MLP neurons of a small language model. Each row is named by its layer, matrix (down: output weights) and neuron, and shows model dimensions 288-383. Each number is 128 + 32 x the weight over its row's rms, rounded and kept within 0 to 255.
A block is one neuron, or neurons of one layer that tend to fire together. Before each block is what it responds to, as a language model described it from the Wikipedia text at the highest values.

Tokens completing a prepositional phrase after "in", chiefly the digits of years or counts plus time and place words, such as "in time", "in 2009", "in Minneapolis".
L4.down96 [160 104  91 128 177 105 150 127  69  66  94 113 123 130 160 123 151 104  80 135 124 200 128 109  63 125  92 170 114 104 168 118 154 118 176  72 126 131 113 150  89 138 192 131 134 171 155  98 164 131 137 147 134  80 182 112 155  42  81 158 125 123 153 102 132 159 138 110 139 139 153 147 121 167 155  94 136 176 123 141 131 101  98 131 127  83 110 100 118 125  75 112  83 163  73  94]
L4.down370 [148 147 146 149  98  82 131 107 137 126 146 106  84 162 126 143 106 171 154 113 155 133 123 186 148 100 182  95  83 118 125 214 166 162 240 155  90 106 164 167 129 133 168 148 150 167  93 131 163 142  74 125 137  86 178 154 132 147 169 184 103 122 105  80  86 108 161 111 111 205 160 126 139 115  75  94 144 169  77 140 134 121 111 151 143 121  78 122  95 100 125  91  72 120 149 154]
L4.down389 [107 103  92 140 140  37  89 101  91 107  75 146 171 168 208 152 170 140 179 135 172 105 144  99 146 104 125 126 136 126 129 165 113 112 190 134 125  97 168 103 164 144 152 148 154 141 205 113 153 128 117 143 137 104  96  63  90  80 101 201  96  79 182 132  87 152 138 145 100 128 145 158 121 181 115 134 148 129 188 142 155 131 120 125  98 125 101 129 202 170 164 155  98 221 144 118]
L4.down419 [156 162 155 132 103 154 131  94 161 168 117 144 149 119 123 149 136 164 184 133 147 105 150 145 104  74 103 139  64 163 136 203 144 123 104 185 132 119 132 186 146 145 136 169 134 157 159  52 140 150  68 106  85 205  47 146  97 143 128 152  67 158 138  99  87 146 142 119  86 110  99 131  91  96 113 149 101 121 162 108 110 117 161 163 117  91 157  93 155 116  69 104 130  90 139 196]
L4.down932 [108 155 139 181 169 115 100  97 192 117 188 151 106  98 107 147 101  92  96  70 132 155 139 125 174 149 156 165 124  87 196 156  97 153 146 186  80 156 125  76 155  99 130 101 148 128 143 147 124 152 114 160 105 148 160 127 123 138  97 122 180  87 162  91  82 111 126 102  97 191 126  67 157  67  71 118 130 143 126 117 126 141 160 215 138 160 142 154 116 135  86 129 125 151 159 119]
L4.down2184 [ 83 180  75 111 188 118 110 178 136  94 137 162 162 121  99 100 117 118 175 147 138 143 141  99 124  66 149 150 150 109 112 171 172  78 139 115 129 125 166 112 143  88  98 153 167 151 134  82 154 120 131 127 139 145 168 154 101  90 132 114 142 167 152 168 139 154  92 105 119 134 163  56 131 130 102 148 144 185 151  99 185 153 134  81  92 166 163 136 137 134 157 140 100 180 107 166]
L4.down2273 [101 126 138 157 144 151 109 134 128 145 178 112  89 102 100 188  77 127 131 122  73 139  97 196 101 122 225 118 160  63 171 108 127  86  74 116 163  87 117 165 143 160 119 132 155 158 108 118 113 176 138 153  56  88 117 124 118 115  99 168 211 116 185 147 107 141 146  68 160 142 133  54 164  76 112 124 179 208 162 144 121 155 130 137 145 169 181 152 113 121 103  65  48 124 114 148]
L4.down2327 [ 95 116  76 163 197 116 138 142  90 165 122 180 110 192 134 183 142  87 123 163 146 126 160 192 176 187 155 129 111 166  87 127 108 124 151 137 112 100 164 149 141 166  86 114 144 155 142 139 161  60 119  86 135 145  95 131 163 148  66 139 120 164 149 131 136  79 109 138 132 147 171 146 155 163 144 123 134 163  89 165 135 143 126 114 132 118 104 164 120 110  97 103  68  93 145 172]

Word-final subword pieces, mostly a plural s on nouns, acronyms and ethnonyms (sovereigns, Gauls, SLRs), plus endings like -ers, -ins.
L3.down1808 [157 113 210 157 149 184 124 120 194 167 117 101  99  79 139 113 107 127 114 101 129 120 147  90  89  87 121 151 141 128 107 121 136 120  86 140  94 127  90 117 106 199  95 137  75 157  81 130 141 113 141 152  78 156 124 171  73  63 121 169 172 144 173  91 102 149 168 143 154  83  74 125 131 139 113 196 167 132 130  58 119 117 132 109 153 156 118 156 110 100 133  30 120 150 142  89]
L3.down2689 [ 72 153 124 108 158 136 150 126 135 180 115 150 160 121 125 125 123 117 108 106  83 114 134 165 111 123 156 224 133 169  99 168 213 125 146 142 141 144 121  90 113 168 146 136  92 124 115 126 115 136  70  81 156 167  94 102  89  67 140 143  87 135 124  97 146 145  81 125 138 118 117 146 116 163 134 114  78 131 109 142  75 117 118 147 125 124 129 100 130 106 152 136 114 126  52 141]

Short inner pieces of split proper names and abbreviations, mostly right after a capitalised start, e.g. Pv-t, Ct. D.C., O'Folliard, U23.
L5.down506 [140 115 128 118 151 113 175 151 104  80 126 113 138 144 161 128 135 124  83 114 157  51 190 193  81 109  77 105 161 216 127 182 205  84 128 151 123 164 143 114 131 144 138 188 107 108 145 148 121 117 118 163 153  81 158 118  99 148 185 143 151 136  98  86 133 151  82  65 133 128  95 144  82 117 101 106 153 124 103 151  91 110 121 190 110  98 155 115  94  54 123 126  77 163 109 164]
L5.down1232 [156 173  83 122 139 144 138 130 133 142 110 128 112  61  61 123 125 112 129 138 105  70  93 147 197 154 122  78 241 125 171 196 196 167 137 171 126 161 100 130 116 189 180 107 127 132  55 104 105 103 142 123 128 170 151 145  83 176 120 130 155  86 132 132 106 130 121 102  87 107 105  97 111 114 116 125 168 100 144 176 153  95 116 177  98 120 132 128 107 172 130  92  81 117 151 153]
L5.down2057 [126 161 134 132  96 127 142 149 141  45 109 138 126 104 147 151 127 113  77 131 111 151 191 116 149 132  87 125 125 120 124 119 140 111 146 119 138 168 149 164 102 140 145 128 148 132 149 178 111 110 177 159 165 141 173 126  61 169 136 157 122 115  84 153 140 132 144  93 122 111 153 140  62 188 103 141 122 113 131 125 124 142 149 160 132  57 131  78 102 126 156 118  96 130  92 108]
L5.down3065 [ 99 111 165 118 130 114 134 160 143  80 101 154 144 165 133 134 158 101 135 117  95  47 103 123 136 145 109 131 152 178 121 163 165  97 142  93 141 108 147 125 110 126 131 162 116 106 113 120 126 139 189 167 130 123 130 151 159 143 171 209 101  95  73 113 146 178 161 137 107 115 145 115 127 119 119 111 141 122 122 123  71  89  96 163  91  86  97 105 177 105 144 182 101 104 155 163]

Final pieces of date expressions: the s in decades (1990s, 2000s) and last year digits (2012), plus some plural noun endings.
L3.down726 [160 121 134 133 140 123 179 122 140 116  81 132 183 121 100 103 195 186 177 183 139  92 152 165 124 103 104 130 174 153 104 183  99 140 167 124 103 118 107 126  38 149 119 192 177 137 192  56 147 176  96 176  90 109  86 178 131 136 150 124  72 136 106  88 148 150 120 121  93  98 145 168 142  98  91 160 117  96 108  66  93 106 135  84  69 112 117 136 136 138 129 185 110  60 158 154]
L3.down1523 [108 121  62 119 112 128 154 141 151  95 102 137 126 129  35 205 112 136 122 121 143 124 109 174 145 148 117 110 154 178 122 154  96 118  70 152 157  91  99  56 109 143 183 161 120  95  62 157 161 116 115 115 113 123 190 148  99 147 130 129 175 171 149 162 176 152 133 148 117 104 131  91 105 103 202 149 116 170 109 149 127 132  96 154 122  69 165 140 136 155 168 153  79 177 143 140]

Modifiers right after "the" or a possessive, before the noun, mainly superlatives and ordinals such as last, oldest, only, and first. It also fires on descriptive adjectives like popular, Jewish, growing, and former.
L5.down719 [ 92 145 128  75 144 162 119 108 168 171 109 153 138 159 122 132 124  64 140 166  87 111 120 146 110 152 125 100 110 165 143 148 151 155  97 163 130 173 124 125 152 115  78  86  91 141  92 142 107 116 101 186 108 166 200  73 100 130 142 101 179 128 106  65  67 151 113  47 125 116 105 181 118 141 121 158  70 104  94 112  36 151  92 108 136 112 173 108 132 141 148 133 144 122 167 110]
L5.down1846 [124 105 165 192 131 123 119 117 116 155 155 147 144 203 137 109 186 106  94 124  89 153 135 147 128 216  94 136 119  73 162 117 127 158 107 163 123 134 120 181 103 119 122 165 173 119 157 119 103 168  86 162 145 112  80 154 108  81 134 123 174 134 106 122 141 117 193  83 154 118  74 161  94 105 134 129 105  77 136 133 111 127  98 188 146  85 157  94 180 180 104 157  88  43 196 118]
L5.down1872 [ 79 166 138 137 120 132 165 186 176 169 101  81 135 175 122 105 141 153 120 118 101 163 158 158  90 116 103 126  90 121 110 158 143 144 128 147 146 120  79 123 141 112 120 159 136  90 213 132 108 128 123 177 144 126 152 145 143 137 129 128 108 191  74 118  99 156 107 107 123 163  92 136  96  88  89 130  69  64 101 163 144 196 147 115 114 150 147 104 167 157 153 186 147 108 175 141]
L5.down2307 [170 148 140 143 162 136 124 129 133 182 135 144 113 162  84 113 116 175 112 145 126 128 115 144 120 145 107 124 112 124 113 133 115 140 130 154 113 161 102 165  61 149  84 110 163 108 203 157 127 124  91 151 119 108  91 139 148 166 148 112 115 119 117 176 137 110 131 114 147 180 119 153 138  90  92 129 131  89 103 134 145 156 166 104  90  98 130  92 151 178  89 110 165 100 163 164]

The word right after is, was, the, or a comma, often an adverb or quantifier such as just, only, also, not, mostly.
L3.down2136 [146 187 172 153 127 143  92 162 119 117 114 135 122  88  99 176  93 106 109 121 108 124 147  98 100 136 103 116 156  63 171 137 109  90 110 134 107 139 195 128 115 129 168 119  84 134  75 188 129  72 134 150 113 132 158 155 109 159 148 109 146 161 146 129  99 139 134 126 125 152  87 129 175  71 149 121 134 131 141 170 124 104 113  83 126 100 113 157 131 171 128  76 114 141 113 144]
L3.down2332 [118 183 159  88 166 117 114 110 185 119 133 135 104  84  96 140 153 124 105 141 137 201 137  95 131 154  97  61  99  66 172 123  75 127 147 152  98 104 186 196 132 188  80 180 204 176 155 181  98 175 102 134 124 140 127 113  86 112 143 166 118 155  97  87 118 124  71 123 139 130  92  98 162  67 158 149 132 120 168  75 124 181 100  74 117 167 110 122  97 197 110  89 131 139 104  81]

Fires on the last digit of a year after its prefix, like 202|6 or 192|7, mostly in sports career text; weaker on the that opens a phrase, as in the fourth round.
L5.down234 [ 49 166 121 113 159 145 124 138 129 134 140 123 183 199 150 196 106 141 131 145 134 112 172 164 128 154 135 123 121 141 103 131  98 105 174  94 148 122 167 129 120 141  47 147 189 100 218 149 131 132 146 150 138  92 121 176 116 104 125 127 127 109 123 184  86 117  82  99 119 163 125 131 107 127 140 124 156 120 118 138 158  57 104 104 162  92 103 113 181 135 105 124  73  95  93 170]
L5.down721 [114 126 113  66 118  62 131  99 125 136 143 149  95 109 120 103 114 118 150 144 139  86 138 119 121 177 153  94 124 105 152  95 108 113 117 169 148 138 109 142 173 130 108 173 163  97   1  93 153 121 126 152 125  70 120 126 143  72 126 133 106 176 103 147 162 100 128 120  99 131 154 102 194  99 157 156 136 180 147 143 122  59 133 139 179 107 132 104 160  70 128 161 119 181 168  72]
L5.down1448 [124 173 192 142 120 102 134 101 154  83  98  78 167 132 128 110  88 105 118  92 109 180  97 103 195 129 124 140 127 141 127  45 159  53 118 119 122 165 168 121 101 144 120 144 202  87 125 118 122 102  65 194 164  89 186 152 101  84  81 115  85  69  90 112 188 162 157 110  81  96 160 159 140 115 194  64 142 126 106 101 138 118 150 123 179 175 162 108  86  87 119 151 164 152 125 121]
L5.down2130 [145  89 150 171 160 112 128 142 162 110  93 140 154 110 151 161 118 119 123 101 134 174 132 157 103  67  88 129 134  97 150 127 116 163  80 131 165 143 174 173 126 202 114 186 119 103 201 121 207 110 153 150  80 113 117 195 117 144 134  87 137  92 139  89 123 154 171 112  87 197  95 146 154 109 153 144 181 195 162 152 139  99  97 164 161 131 137 165 129 120 102  93 178  91 123 136]

Later word pieces or words that complete a proper name or term, often in sports tables and lists, e.g. McDaniel-s, Blue Crab-s, I-A-A.
L4.down248 [161 136  86  76 162 154 146 163 158  88 135 103  69 136  82 138  69 107  66 159 137 161  69 155 139 121 124 160 125 130 129 115 111 133 184 159 105  52 122  99 124 176 104 128  94 193 121 128 142 105  96 151 109 154 171 185 133 140 120  88 137 134 153 147  91 116  82 158 175 146  89 140 104 119 121 121 101 182  88 136 138 134 121 125 112 136 107 181 201 107 117 169 131 161 115 116]
L4.down321 [129  87 178 140 152  79 170 117 157 115 143 114 100 122  93  91 192 158 144 112 165 112 108 109 134  68  99 154 143 105 137 165 151 141  60 183 152 104 143  96 119 160  44 131 140 113 255  78  95 113 142 135 121 108  68  99 137 138 151 111  94 159  82 152 132  86  97 101 114 192 109 166 149 146  99 131 149  68 162 163 143 121 167 105 149 100 115 150 150 159 122 106  93 118 108 133]
L4.down476 [154  77 131 149 165 132 114 116 139 103 170 127 121 108 160  89 156 143 156 141 101 133 106 141 129 140 103 123 136 187 118 139  86 109 239 145  64 168 155 124 182 180 147  99 108 141 183 216 160 147 127 173 172 119 135 162 141 163 121  78 110 128 122 130 176 150 111  99 106 116  99 167 111 118 129  68  42 132 176  87 100 105 160  98 161 140 204 109  84 146 105  94 132 132 180 139]
L4.down806 [167 149  76 110 198 163 159  64 144 131 140 161 134  96 183  88 153 133 112 116 139 119  99 139  95 111 116 158  99  94 113 108 112 117 112  84 143  84 131 121 128 132 192 100 149 187 105 140 143 115 135 200 144 109 145  66 164 115  82  58 151 145 155 107 151 182 129 121 150 113 157  73 133 121 170 157 123 150 180 115 154 136 114  98 111  90 166  98 171 131 145 139 159 110 127 145]
L4.down1368 [116 103 134  88 166 148 117 111 127  99 153 114 168 168 169 119  86 176 159 119 139 106 106  76 114 139 128 142 161 120 132 190 110 114 181 145 132  89 119 200 160 176 134  93 120  98 136  96 128 165  86 103 147 120 121 124 140 136 126  93 101 121  70 132  93 146 112  73 120  57  72 144  93 192 134  85 101 138 128  87  80  78  93  68 145 102 145 105 133 143 141 150  89  84 129 143]
L4.down1398 [142 150 121 111 121 133  83 241  85 130 160 144  74 143  79 113 162 147 164 128 109 159 120 128 129 125 130  91 192 138 197 145 159 128 144 106  66 159 109  99 152 144 115 146 117 161 108 112 139  95 117 147 139 175 107 159 143 108  96 142  91 130 156  86  98 164  94 112 117  94 130 199  85 139 125  69 107 113 100 120 137 120 111 123 158  65 174 128 151 177 132  95  81 138 141 162]
L4.down2126 [146 119 129  30 139 128 135 164 138 159 154 154 113 114 147 103 135 205 151 159 148  68 138 151 120 111 145 124  86 137 106 128 153 142 198 181 104  99 162 162 108 215  90 101  90  97  55 174 131 135 128  95 128 100 133 162 125 114 114 123 113  89 124 150 112  91 134 208  61  72 137 151  86  77 103  54 107 129 157 105 153  96 124 133 139 102 152 112 158 114 166 167 112 122 162 107]
L4.down2972 [164 199 144 113 185 106 123 176 148 183 149  89 153 186  78 122 109 218 111  97 113 158 136 101 116 105  74 144 171 129 120 164  86 158 161 138 157 167  97 178 185 104 130 111  81 162 148  90 148 116 138 164  85  99 106 167 192 109  99 132  92 111 121 139 106 107 121 100 119 157 168  98 111 190 119 109 161  79 164 153 149 137 168 108 142 141 130 119 164 156 100 104 117 153 107 119]

Final pieces ending in -s that close a split multi-token word, mostly plural nouns or surnames: Heartbre-akers, Schwep-pes, humbuck-ers, Siss-ons.
L4.down293 [146 166 119 154  98  85 161 176 116 105 148 109 133 127 135  87 171 146  94 102 138 126 138 164 113 120  99 108 142 148 134 141 122 151 175 179 109 155 120 190  70 119 108 136 140  92 159 159 147  98 132 207 112 121 155 121 135 184 175 107 111 113 154  94 133 121 189  87 128 155 140 183  53  91 110  57 115 113 131 111 168 129 112 173  99 146 120  67  88 186 122 148 153 141 136 105]
L4.down577 [158 152  77 132 133 139 130 117 152 122 180 116 106 166 109  67 106 129 147  76  84 169 110 106  96 127 137 166 158  92 128  93 147 147 102 127 156 160 126 122 143  63 169 130 131 125 220 120  76 152 166  93 125 105  78 131 115 135  79  97  81  92 108 166 122 159 105  79 168 115 130 200 143 153 150 166 106  74 161 135 145  78 240 157 113 137 140 164 138 137 179 168  96 164  95 121]
L4.down712 [149 154 136 137  51 170 122 148 155 138 147  98 121 170 113 134 168 129 102 121  78  76 166 151  99 136 122  97 157 143 137 136  96 175 131 138 191 118  85 152 116  91 140 101 149 140  98 120 124 116 117 173 153  91 147 153 127 116 116 164 170 108 170 127 104  96 122 150 112 102 106  72 145 180 107 141 140 178  96 112 160 133 168 124 137 127 157 143 139  91 193  96 145 165  91 132]
L4.down1428 [122  68 107 153  98  86 139 140  72 164 110 126 154 131 146 167 140  82 123 145 112 146 135  49 135  70 143 121  66  25 129  79 115 147 132  85 117 139  84  80 151 141 134 100 111 145 135 143 141  94 129 131  79 174 113 110  86  91 113 185  92 168 109 134 102 136 145 105 200 130 145 138 106 187 163 119  77  80 136 114 170  68 171  47 186 164 134  83 100 109 176 162 129  77 127 109]
L4.down1885 [128 169 104  75 162 109 138 121 107 199 169 135 119  90 107 115 152 170  68 123  61  81 106 163 137 106 166 115 165 156 138 163 139 126 130 148 106 137 126 146 120 139 117  82 117 118 136 134 160 110 179 134 164 183 157 159  96 152 111 167 145 157 137 135 139 117  79  90  88  93 146  92 121 135  78  78 126 141 104 159  80 200 137 193 124 149 175 109 100 113 132 121 130 169 159  78]
L4.down1980 [156 111 134 123 134  84 188  91 201  89 126 177 163 148 123 141  87 112 100 108 165 119  80 123  94 133 106 136 166 137 115  95 124 136 102 148  94 147 119 148 102 125 120 137 159 140 188 181 158 143 147 134  71 120 129 104  60 129 161 128  93 173  98 152 150 134 115 114  99 107 140 155 118 123 142 113 200 147 113  96 121 113 136 135 148 157  86  97 129 132  97 171 210 145 108 111]
L4.down2553 [151 125 142 138 107 169  85 104 160 118 106 158 130 116 119  86 158 136 143 137 177 121 109 156 129 157 139 107 119 126  84 101 101 171 110 156  92 169 182 138 110 144 137 108 123 131 123 156 116 164 143 134 106  72 128 123 146 139 185 106 241 197 131 116 116 132 129 199 120 130 130 136 139  67  99 109 134  72 132 114  76 148 149 152  86  89 108 123 138 114  90 168 101 171 141  66]
L4.down2980 [135 190 114 135 131 107 152 141 134 130  74 190 138  66 146 117 121  83 100 162 111 156 105  99 165 158 148 129 109 169  97 113 147 141  61 130 152  84 111 132 142  98 135 108 161 162 150 163 132 124 130 115 212 101 123 124  63 148 126 129 120  81 120 109 144 116 160 133 138 132 102 171  89 164 144 177 137 152 174 119 152  98 139 120 140 185  68 144  63 136 124 129 136 142 113  64]

The first word right after "the" or "a", especially "time" in "At the time", plus first, small, sacred, ways.
L4.down344 [131 127 171 185 131 150  71 119 173 123 145 132 101 105 114 167 146 138  81 114  80  99 157 108 127 161 149 176  95  64 165 174 133 169  99 143  94 173 172 210 107 124 118 143 124 114  80 133  88 134  89 195 105 185 163 107 186 159 185 160 171 134  98 115 153 142 130  88 153 143 106  99 167 123  95 112 118 105 108 113 109 131 166 194 127 156 200 139  89  90  26 117 123 126 155 148]
L4.down397 [118 121 125 174 145 139  71 100 171 151  84 130 175 197  69 139 112 146 136 156 151 171 168 127 103 150 135 125 127 110  97 131 103 114 154 118 113 137 116 176  97 130 113 133 120 120 143 100 110  55 171  69 153 118 150 165 148 118 127 148 164 140 115 139 150 132 135 131 161  86 149 131 105 106 114 141 163  97 150 118 118 125 131 149 150 153 159 133  97 164 144  94 153 142 207 121]
L4.down1103 [145 126 130 135 154 153 124 126  88 179 179  81 138 108 168 155 128 105  96  79 137 154 157 122 147  90 165 128  68  11 111 109 147 178  86 124 170 146 104  79 105 111 145  88  93 146  13 111  99 170 119  81 117 176 138  93 142 120  79 163 207  84 155 160 119  82 151  78 150 104 137 106 163  93 136 163 125 117 168 192  84 128 130 164 118 145 131 125 143 121  63 149 179  77 137 163]
L4.down1722 [143 133 133 174 178 108  52 111 114 182 163 164 117 152  85 160 137 126  47  92 125 147  63 184 138 111 123 132 162 110 194 126 221 134 115  53 170 179 145  81 129 201 121  98 148 125  56 202 103 131 166 112  83 166 129  84  94 142 153 139 162 162 146 118 133 125 150 109  96 148 139  62 138  95  83 187 181 159 117 147 131 128 154 136 166 153 149 152 143  96  68  94 133 108  98 157]
L4.down2075 [146 176 128 170 110 116 144 135 112 146 123 135  95 143 137 129 171 121  97 121  99 135 142  87  84 125 123 140 128 143 104  85 154 160 190 173 139 123 122 127  61 107 113 164 151 149 156  75  81 158 152 159 202 120 128 122 165  92  78 139  96  88  94 121 102 101 153  96 110 205  51 173 120 136 134 111 180 159 156 140 146 113 133 139  93 128 124 190 137  92  98 119  98 140 122 172]
L4.down2558 [156 103 176 218 128 109 126 138 141 162 110 106 112  90 185 138  96 126 113 117  51  94 195 125  88  66 128 122 130  58 169 127  90  96  76 114 177 125 163 120  55 165 129 110 120 141  80 123  92 183 121 112 149 105 153 183 135 137  99 125 157  96  84 154 133 128  84  64  80 131 116 133 157 108 132 145 128 128 157  98  95 172 147 135 148 137 161 146 135 136 121  24 121 136 150 135]
L4.down2953 [125 133 105 136 121 148  87 125 156 111  88 136 131 177 127 103 113 164 119 107 101 142 163 109 163 206 155 123 122 111  57  87 133 161 149 168 129 140 154 136  95 119  94 122 143 153 164 179  81  97 100 199 157 123 142 141 116 155 146  88 131  94  62 132  96 125 130  75 134 173 118 141 127  96 161  56 127  25 133 160 120 134  91 146 179 178 114 134 146 164  80 130 144 100 118 163]
L4.down3059 [115 197 148  63 140 176  96 165 186 131 145 142  38 105 157 117 106  95 114 130 129  89 144 153  81 112 149  93 190 116 191 135 155  89  85 121 130 129 118 103 167 142 193 115 114 196 152 219 146 105 110  85 177 124 153 102 158 134 158 147 141 127 164 127  98 165  82 127 119 104  81 146 101 127 145 149 129 163 177 129 146 120  93 128  85 150 122  65 161 100 123 172  90 164 165  98]